Part of a small language model's weights: 16 layers.
MLP neurons of a small language model. Each row is named by its layer, matrix (up: input weights) and neuron, and shows model dimensions 32-127. Each number is 500 + 50 x the weight over its row's rms, rounded and kept within 0 to 999. Numbers have three digits each.
After each neuron's rows, "fires in" lists the words (lower case) most often at its 100 highest values on Wikipedia text that the model never trained on.

L10.up560:472475580553473525502395445518547405470442451462474573480538501444502485518571522539468365481498617511395498557501504505639449499496543498455456503484552530529491526467646511448466474545527458576543560486471488510472545485523507474517525515539594571507630456489530492493518518541428606549
fires in: "as"

L3.up1027:473517431436449478465475602475503511448380470479501410449440410518572515430573482549544520513422597535529531454549546576579471520476467498485515529529488510413562543531572531483535533465598583504493541509455508474556558430570558584451512476503554545435447481458510489541519501507466519536
fires in: "were", "is", "was", "are", "it", "the"

L3.up364:464456608545429502452473550500486550509496518466453520483494433580414485535514498446556483422601478524466449520580516511517575470474543630427539472525475491485523487549615399498470535501474507518405459580467459546587432484540559488432479484473516461502586519416443445555439452408577497526
fires in: "general", "generally", "university", "authority"

L3.up600:438466534603576455483514439432439533531473479474518490455449472485531519515525427496522395591523469561513517501507490483532473481457462472411513465558503423557469475479483559575471493489449583549487433446402545613505510620569484553457453460489510484504630466443515511543481498500432456583
fires in: "including", "family", "university", "include", "music", "right"

L10.up92:497514415503450520534486550462567493536513499627469582583555519504489516581476445548408514407596457471529419498477581532526513443497518408483492463482512461542506523506495543494537486456489492666523439465497444590470642532576468453416491542510443503580496500523499513587615554473455540449
fires in: "a", "la", "de"

L6.up17:616478495483477578509648484483549424489514491592458581381572483494531354543473558604590478432485574436448389508352614534511530481521529535552463470483535521487529465578521491448505491520468564601544596443603511592566510539508540482457504419507558526565586472493487554538424489484460489488
fires in: "at", "from", "a"

L3.up680:496464637544521479472466437532438501462509503498508484563462494481422510462443545492513498555569464514550503576463406464481526579542387551429371485584506499480514477496561522457559472497483509551455632584489482540534440468466663521445594544529530507498480511583520564521504433532498473413
fires in: "united", "may", "day", "they"

L6.up556:585570475465519572533562468503409527589397494523416589391612479470576476575489491544533452400480533481558470433512534460510457482446498447611503528404533472509533450532403459455514527634528544553557547581571466519503588625550530439426506523476484557543483511509461498580530493493524497515
fires in: "s"

L3.up37:498530433502514494561452611490546523489458495503407429441541474513622493464462468531487424519407519485503425511490526492545545528494447490478537465494519490423535496581489455488483498503539564502529482497480513554475416443548541626462524462415502520490499388453473554574548491449433525525
fires in: "and"

L10.up958:499524519540534583582429471490474456464480487586464598532505504559620427440588556443442458532415552494459551572495423495475450521516426411568479532508521499441571426520469455518516462554510373489535507514439619473553499526482570495551511528526455448514480461430515542553491430607453514424
fires in: "and", "after", "as", "until", "pablo", "made"

L3.up1081:514452456473479461480487480462564487513573511516501454465606514556484445480503570463444503544495547469395551403511513486504462522438541545521518468451519508519482419472566573451511493600515515578469399439484513551540494400554551518463508466484530461593516538489487450426524548596436501468
fires in: "it", "introduced"

L10.up1446:497483373490491530622561572428522590589471467469468461554532503517518518522569461577546403462485576467537549455450492554493460506500540521538447466460505479435486546455477568537506499487543517492427523500460530547513573486522538501492548492504559558531556508508468490522581553488373561481
fires in: "between", "left", "for", "across"

L3.up469:456597483438575554449505497445491576489497484502504436478494567484454505462526424514548495411520530481475362473504564490508553496649511517548515470567518478589562536485521579563499495459551549519481489543535498452437581406492499480494465530442551537474490499453513522471495463575583494421
fires in: "some", "home", "several", "however", "become"

L6.up403:454412346499472446516482566414531475572528505525422504507480478530555422478523563471469492544525543505497500478419493505490464449540526496567487460486484559517587452617520506544564572505537512456579431547488491565611616599501501438473461428471495550548486499514484543547535535475495517475
fires in: "all", "the", "it", "other", "their", "are"

L3.up450:462539629623503518499408532500580460372532494478523577526457576541523487435486404512551462433500508511453526562461462453461500533561540536551453488556506479438448504590478442460517497526424534529360522457635487458486513526580493571603496512535430457528541504466528560512467520563561528467
fires in: "university", "member", "members", "many", "year"

L10.up360:427523447476494509537458546441572500449512539530506584503430445543470489481538549516486500536594554573410391518499529516620447435612520479451555487526619536487480427581569480492510513505507572558468521468510485531477497535443536503496489444508480527563473515546507582522528458427471538364
fires in: "be", "a", "been", "sometimes", "completed", "first"

L3.up877:478467583477531461470477460483499356410485502497513553446486580475559543534475461477435514515452446562504468500428456631569444488531564412608497576501518587497526458521472564574453505454509541459525481465488498495540464544454513473471545415548527470476370543545494432530505518565505490552
fires in: "who", "about", "out", "some", "without"

L3.up694:568547598470566531465446559468515524586551509477511476504553515454518476529534560471475509506507432501429565532572494521646529543434530485430570572496453465499524459433546472482457464485449489571496575509454603457513451545501497443335566473527505557529464531546491583495459490455438493538
fires in: "following", "details", "government", "film", "followed", "has"

L3.up1014:580387407512552587445552549487476562490469523561521448480582549576501519578586508428432485502528433468453520496492638534602448481348418569485455470487472618550543454499529534473494518537479503524487414510528469458560489487503531545455496482468477515457444493480584586535480523528480477456
fires in: "had", "through", "company"

L13.up57:583469478507512528511479459513487529435502458500510498454449490551529422464605470518573389496467597493410456510495583549537519436522493468587591527497622470533494481551549476501484448534423518473525471452592514562624414572524518446550467505550528494542559550523402492528476531455430488426
fires in: "father", "of", "at", "against", "first"

L10.up1057:516489546459535584525514485480522489451518501532518446524650493556518434521463507550506441559488584455449429534365588546622470465523456406444512420498471482532555405485475547508545555498570439555494497573539571518556442505454586515452587477469466490524438511478382549582507503528463497530
fires in: "had", "after", "he", "she", "also", "first"

L10.up1280:503539542489501464580448434405461538479562589489566577597453482495481386603588523431512530442430450544425490445417566515576483468523468510582471522485436486451513468571540526416460473517500486510519509442420585547476511527479578514473512446501516495560488460468557508513492497459547512532
fires in: "about", "can", "is", "did", "under"

L3.up952:568484525536402560427464502621531555584465477469495559508487461508557533515493554468477521484470487447498484613502549517478572521480483497449553499467507532463435530471553530500594540528491434487487509410504532476504485553471533448587384467388502540516443483459514598464494501464400509506
fires in: "following", "district", "followed", "children", "school", "schools"

L13.up684:500481394477537506532402451491459557549514426492473487529438459426537508440510521536475505576500573487441525518533500529433539519468474508603491538521574503402530503512448469497516533488609471568433547432375565524489471561544527446469587462425466515542519532517439474571512521518365473518
fires in: "had", "have", "but", "make", "and"

L10.up145:474479493496492502483466471433462486621561443476464463524617364491543515515526552532579496446491530443527537484501498557540462531504557524466532497431518393465480473526475472496444633463515449472487519428508472533408553506523487501537403488460430503505580495554512550532492472543451577462
fires in: "of", "between", "to", "first"

L6.up34:533482415468513565498463477423541465507521507507508455523454504431547478538494510485562490547591535335481511455449510487506437421460526368595504506459538536488487449526611497465486514571543540466558433458424479516548461522479535401520485531539487556544480531497494522528652495479396495585
fires in: "a", "as"

L10.up1096:511424393564470520565520552477508453595504528495496576515472538517504487579460530522423489413490570445452493499422525512512458442503480370558446476544477467412479572510414523463505520466505541554440466414461514508518585573476574502478519542490468556569447493428481582591532531529528523509
fires in: "on", "under", "february"

L13.up1485:506558532456584543461447522488601400521505595521469476503582545585595491434484568524555513494559537393512529502515493549548410578451523454573516442425433395558428479528544536474548611468421488452444457562466491508478547501506446477390516458446518435477540550429450577446502491447427499392
fires in: "during", "however", "software", "law", "for", "following"

L3.up1338:493538567526468457486543411535486511554553562557466564467516448537588489489529407538554392499451558552577518482537467453581474488461539504446475535458454567449400574488456434473532486428552498456445495512466385472490601509576469482467457497505489519529561537462458529527470442414483520559
fires in: "general", "french", "from", "generally", "this", "frits"

L10.up674:522501471514556615496526537442541450526518542470570517453548494492474486497514548607560480455468561411484510439456499510569481332507519419605419534452491431403482430472475422451452565478471410508430528443479534534445451484503566584527540578546486477490553425430506484509561466562452573464
fires in: "to", "and", "asia", "russia", "early"

L3.up1108:459427507538548510429423451490513409558484492501504539489455464463505517578494583515476426447506495490508368508524497476563507445514461565591499486456512483571446457474576585467539523519516563441508434460493532528452545604520574448587469401464498497493581480512514445609497473525529494384
fires in: "their", "appointed", "completed"

L3.up973:514533592506561446569399554510629431493445426541465520459499527417435527512496500457516488529505565445523480568598565479444492497556498607596482621495494493556499513552486425460521492516519466455489509389494509435505399448500581488537492489528469512461587460501482388547458519518535487588
fires in: "music", "championship", "republic", "museum", "republican"

L3.up1277:473552494469440520474482605544519537437383451547461452419450436559533470495511468478559447542440576518547494437509489578639497549580531419533484476476522511387456552506481469455541518457559557534496489553533526584603529460580456591434446474468570556461407535440507533528548496450434499561
fires in: "by", "is", "the", "was"

L10.up949:636519474380486449531484497445532538567409476525433500518551392436515488521504541496583464504400473457494433434436522522544422481438488445540561468460514477477470485452483539502447510537582572495479543517421497475576525537406571446451494453536552519526448476508393530519592427558429465442
fires in: "as", "an", "japan", "san", "japanese", "a"

L13.up243:484518479498523544552531480476511513514449427464529514484558431591466557530559469449484470521549503492516462489555487595530458456500464420567585577523501465471499482539549586510462504428421420412470501489497475555532560541486558626461579497491411458458550513487470489586523543493460617474
fires in: "was", "from", "and", "is", "to", "potgieter"

L6.up708:501438496414545507561499501473491495522552494538450496502449456504566457553514484505516510404564560459521486491442461528505484545518489526574495531530550436426522558539537467539421498542528488465514422466443520556416642475570605478457502436485440489553613503551538503458489549481388539391
fires in: "of", "and"

L3.up918:455519469452560486524496437517526507440497511527472506544435513486451500482562498563573502452508446539508487491506569593532472501543434550503479538507521443536459519486394522568536473523399571504469441345528494564491527547566449497473522519501523488553472476438550426495561529561445529500
fires in: "championship", "production", "produced", "louisiana", "producer", "politician"

L10.up1068:466547510480499503491548552442472536440499428511555507506483475463444462664499558576448456422506508491461421503450587485551473466453492478474485453393544471425543436599526443485457457543611483544526504513423550481494525429520627524468465483490473536573555502462477504537553538526514488506
fires in: "to", "also", "been", "then"

L3.up486:563416587458428540488441514475461507448435494491536545489540565592491464513517505581508453571480451492510546537481547467566462460391476578383407408513565583568505492454520490527504510577446518506481476500484503453535522466516583491474444455542577429441546500554512526452423499423586463510
fires in: "who", "country", "council", "more"

L10.up151:535486516485564570545538518486517474525439480525395485553574505481561396534495489472563422497473548492384473590445442578477484506541527524486609506515482484496535448488452500367551556562509561528481542529462492558494449530473696512500369345509455430639552567510504505543498504519467536488
fires in: "also", "kruger", "of", "been"

L6.up191:499532464517499551483426496520521458450536515494504561450517513454519504432519527459521552542527564503536572493510510475558448472477586452614526507471501393427608450524582480427519538445587478503533380442462436502559519566443468483484452448500444497459434524411472506527573487544462524467
fires in: "as", "with", "to", "or", "and", "at"

L10.up1241:484555548584477514510580541469562466519468485492622423531486503564498483567509485536466480451540565506523427507553512580435502529434486527493454441503456429493468472527488443437430486515505498481452451547548479479481584507433599567532560547492477401452583502401501458581473384552452554447
fires in: "and", "to", "ottawa", "or"

L13.up544:501475522484498439530488441537589514609455464501393475496506550516531485491534509501491478429443434536540474585558586495538519553588373534580492560516589478500511517575539522411468477490420451464417482461409607427477622442514513514517436503476577493470537461538419516427562465543413547483
fires in: "family", "station", "club", "show", "night", "book"

L3.up25:419566459501382563528426532490526542435405471555513413467449443584570505468575466526560451495432604424519455493471514573588513533544476469455463465491509487479509539550572510452519534522598526516527527529474585528529488495482604548376546456498542537537418464422482624633528515417440492538
fires in: "was", "were", "he"

L6.up1004:600520497513491598449563527561535605555333512482428550564446526436547492515461436545535422448417556508482569570511511497554495486564506467508503516452561490541514498548598393438539509601564552579482471451515472539514574472546481478480559407428524526542489486438526444462477471439423522511
fires in: "the"

L10.up1098:502528509537455493521580528474525521511469485435614537519550525473555460550486505604425543556507504463477456440382472631596471522524559448585491494514512447473675386470550489483473522440490484483509488495384529506530535522567539525523480543540431503470446528505406434543584553450556536452
fires in: "the", "and", "also"

L3.up67:490451461473465531510457468534521532578430552637459511453559464497482468533525479546594467423508507543552433484468540517492479519521468505506416519508474506432630483467509372444497503376402549543517530504559440534605498549471510509402577429528544523497385591456458609522487540538508512471
fires in: "has", "villegas", "as", "is", "became", "served"

L10.up508:413477446499524545474506486413577498463553446466479439536587471514565450545527533621450482462485487510474477475383501574535404468490549508483571548488481508362521430492506491519541463436529477539584502570487449523553549535490617538506546395476497474536505472545437469534546462628421525485
fires in: "the", "china", "to", "juan", "as"

L13.up1116:545529496546482564630513470579526493531472485511550498609511514440457430415520523429481474390481455569489545476548550526574479503515487398584553464430478424460532481538507571430412502487473477418390414535483524592475495502477499572531546499410515482488482460553418482608568430593463631464
fires in: "from", "since", "to", "1"

L10.up503:457518402523558517556504568494521498444527486423523544530459492486539538445438563564521511435513506450588476568535507450533544451407429445533545549530540477453492519588526503505541501519574518503441419453365493425437518537469500505441595520445564450452542494411487488559452518501419528490
fires in: "and", "being", "they"

L13.up1313:500453498446458445493563534445529504454413443594478492615463406489500484627414612504516500566586424560492469493466540507511425485628491520473570479502462437484473531485386495534533491406609525554504510528417506627568429591470507534411501525418455427523502539436433539555461515528390545500
fires in: "has", "its", "her", "an", "up", "track"

L10.up825:415459548513521641551500490461510547552428459433612507481507468456477491519557488455502500430490439398607523453500603545541502473478487447549454530470475470492496489508492517509598543510552444382448433494440547526472544461479567467532564522441524568466562434519519537552511411584449514503
fires in: "no", "w", "from", "york", "port", "during"

L3.up416:480408527454577520490503466582519508535447508511568505528469504515519508488491496531484547480498556498619447624436627514514466452511603487505521574506607410536482508499536521545538509566529520601452484575527520489443525439455466423421475511574515470482553472420591525448436493495510450363
fires in: "more", "most", "well", "british"

L10.up371:500471524458467515631474476489544458513453568450523507495473535487560529503504548453456466425449516528497540465559577524551558545510455416520476494482481487489499537466566468457426493512544502556410503575466470454539511437551410434428487459471534480510475487558468440510577537434413519491
fires in: "government", "david", "governor", "october", "debt", "november"

L3.up574:447526428481454631562617509477498516496453508529553548547471518416489494411532477513480502446585496503559424554517546479439589454603313517512467493556495549452578480502616529517516518499636549402604509582491493497541511633550528517479448492456422512467506490520499509444498452523560481479
fires in: "were", "from", "like", "since"

L3.up738:516505532507551535482604484407511534582364478504498489413456524535630420554520536528447427547430589454539488454549597582557526523550544486566503390498556495448500415505473586432483506533531473572544450475458550547512442566473489502473519484518501515525505507547499537550474476544523515490
fires in: "who", "and", "but", "debut"

L6.up426:453537469453520524488448564538482441651538540508458535462452521503523422475480482507499482428492492425400497530415566510486562499476553340426564505494547420494558433605545421534500492495507500586498406494491561463586570490556502497497528497527512430574449488441513516566448559456413517500
fires in: "and"

L6.up832:603475472491515448524510568553573496508473524516433515532519556411597436504489453497472492493495588581360387524400481587538452511564523547474411479502506512487536536538577486432454515499521588485425462485475473569595527557585529550498507438451528523470477549526521476468507510451488496468
fires in: "of", "the"

L10.up844:519458492492532475601483439484520431484538550447570460527510488409514413490504403474541491400524558564495510542411484499574483424494474516557531447530505454452500485526458549487465516513510468578497429461416469612485596513487572576490599446498589500566520519506490541524507479545366538532
fires in: "not", "to", "record", "on", "out", "did"

L3.up1410:410444438479561516475416509526464606558627493542501392500460527380489452485522461563453505544518500436556604490471445390434557497411495526484509463450573593390469586504459497532578488469495487548466463378535512494517478433501475472547600442471506544603475426487493422448478505536490540436
fires in: "including", "championship", "include", "included", "production", "producer"

L10.up1311:466542500453551509412549511579519433542481399593341526535487531459589458578527476528544492476478600503515361446424507481482475441550495533558513426506473540503493512469505514506537476552573478466483434517550485558443497547480518442385449536507530593490485520427429495568493455537495474527
fires in: "usa", "a", "fra", "ksa", "compared"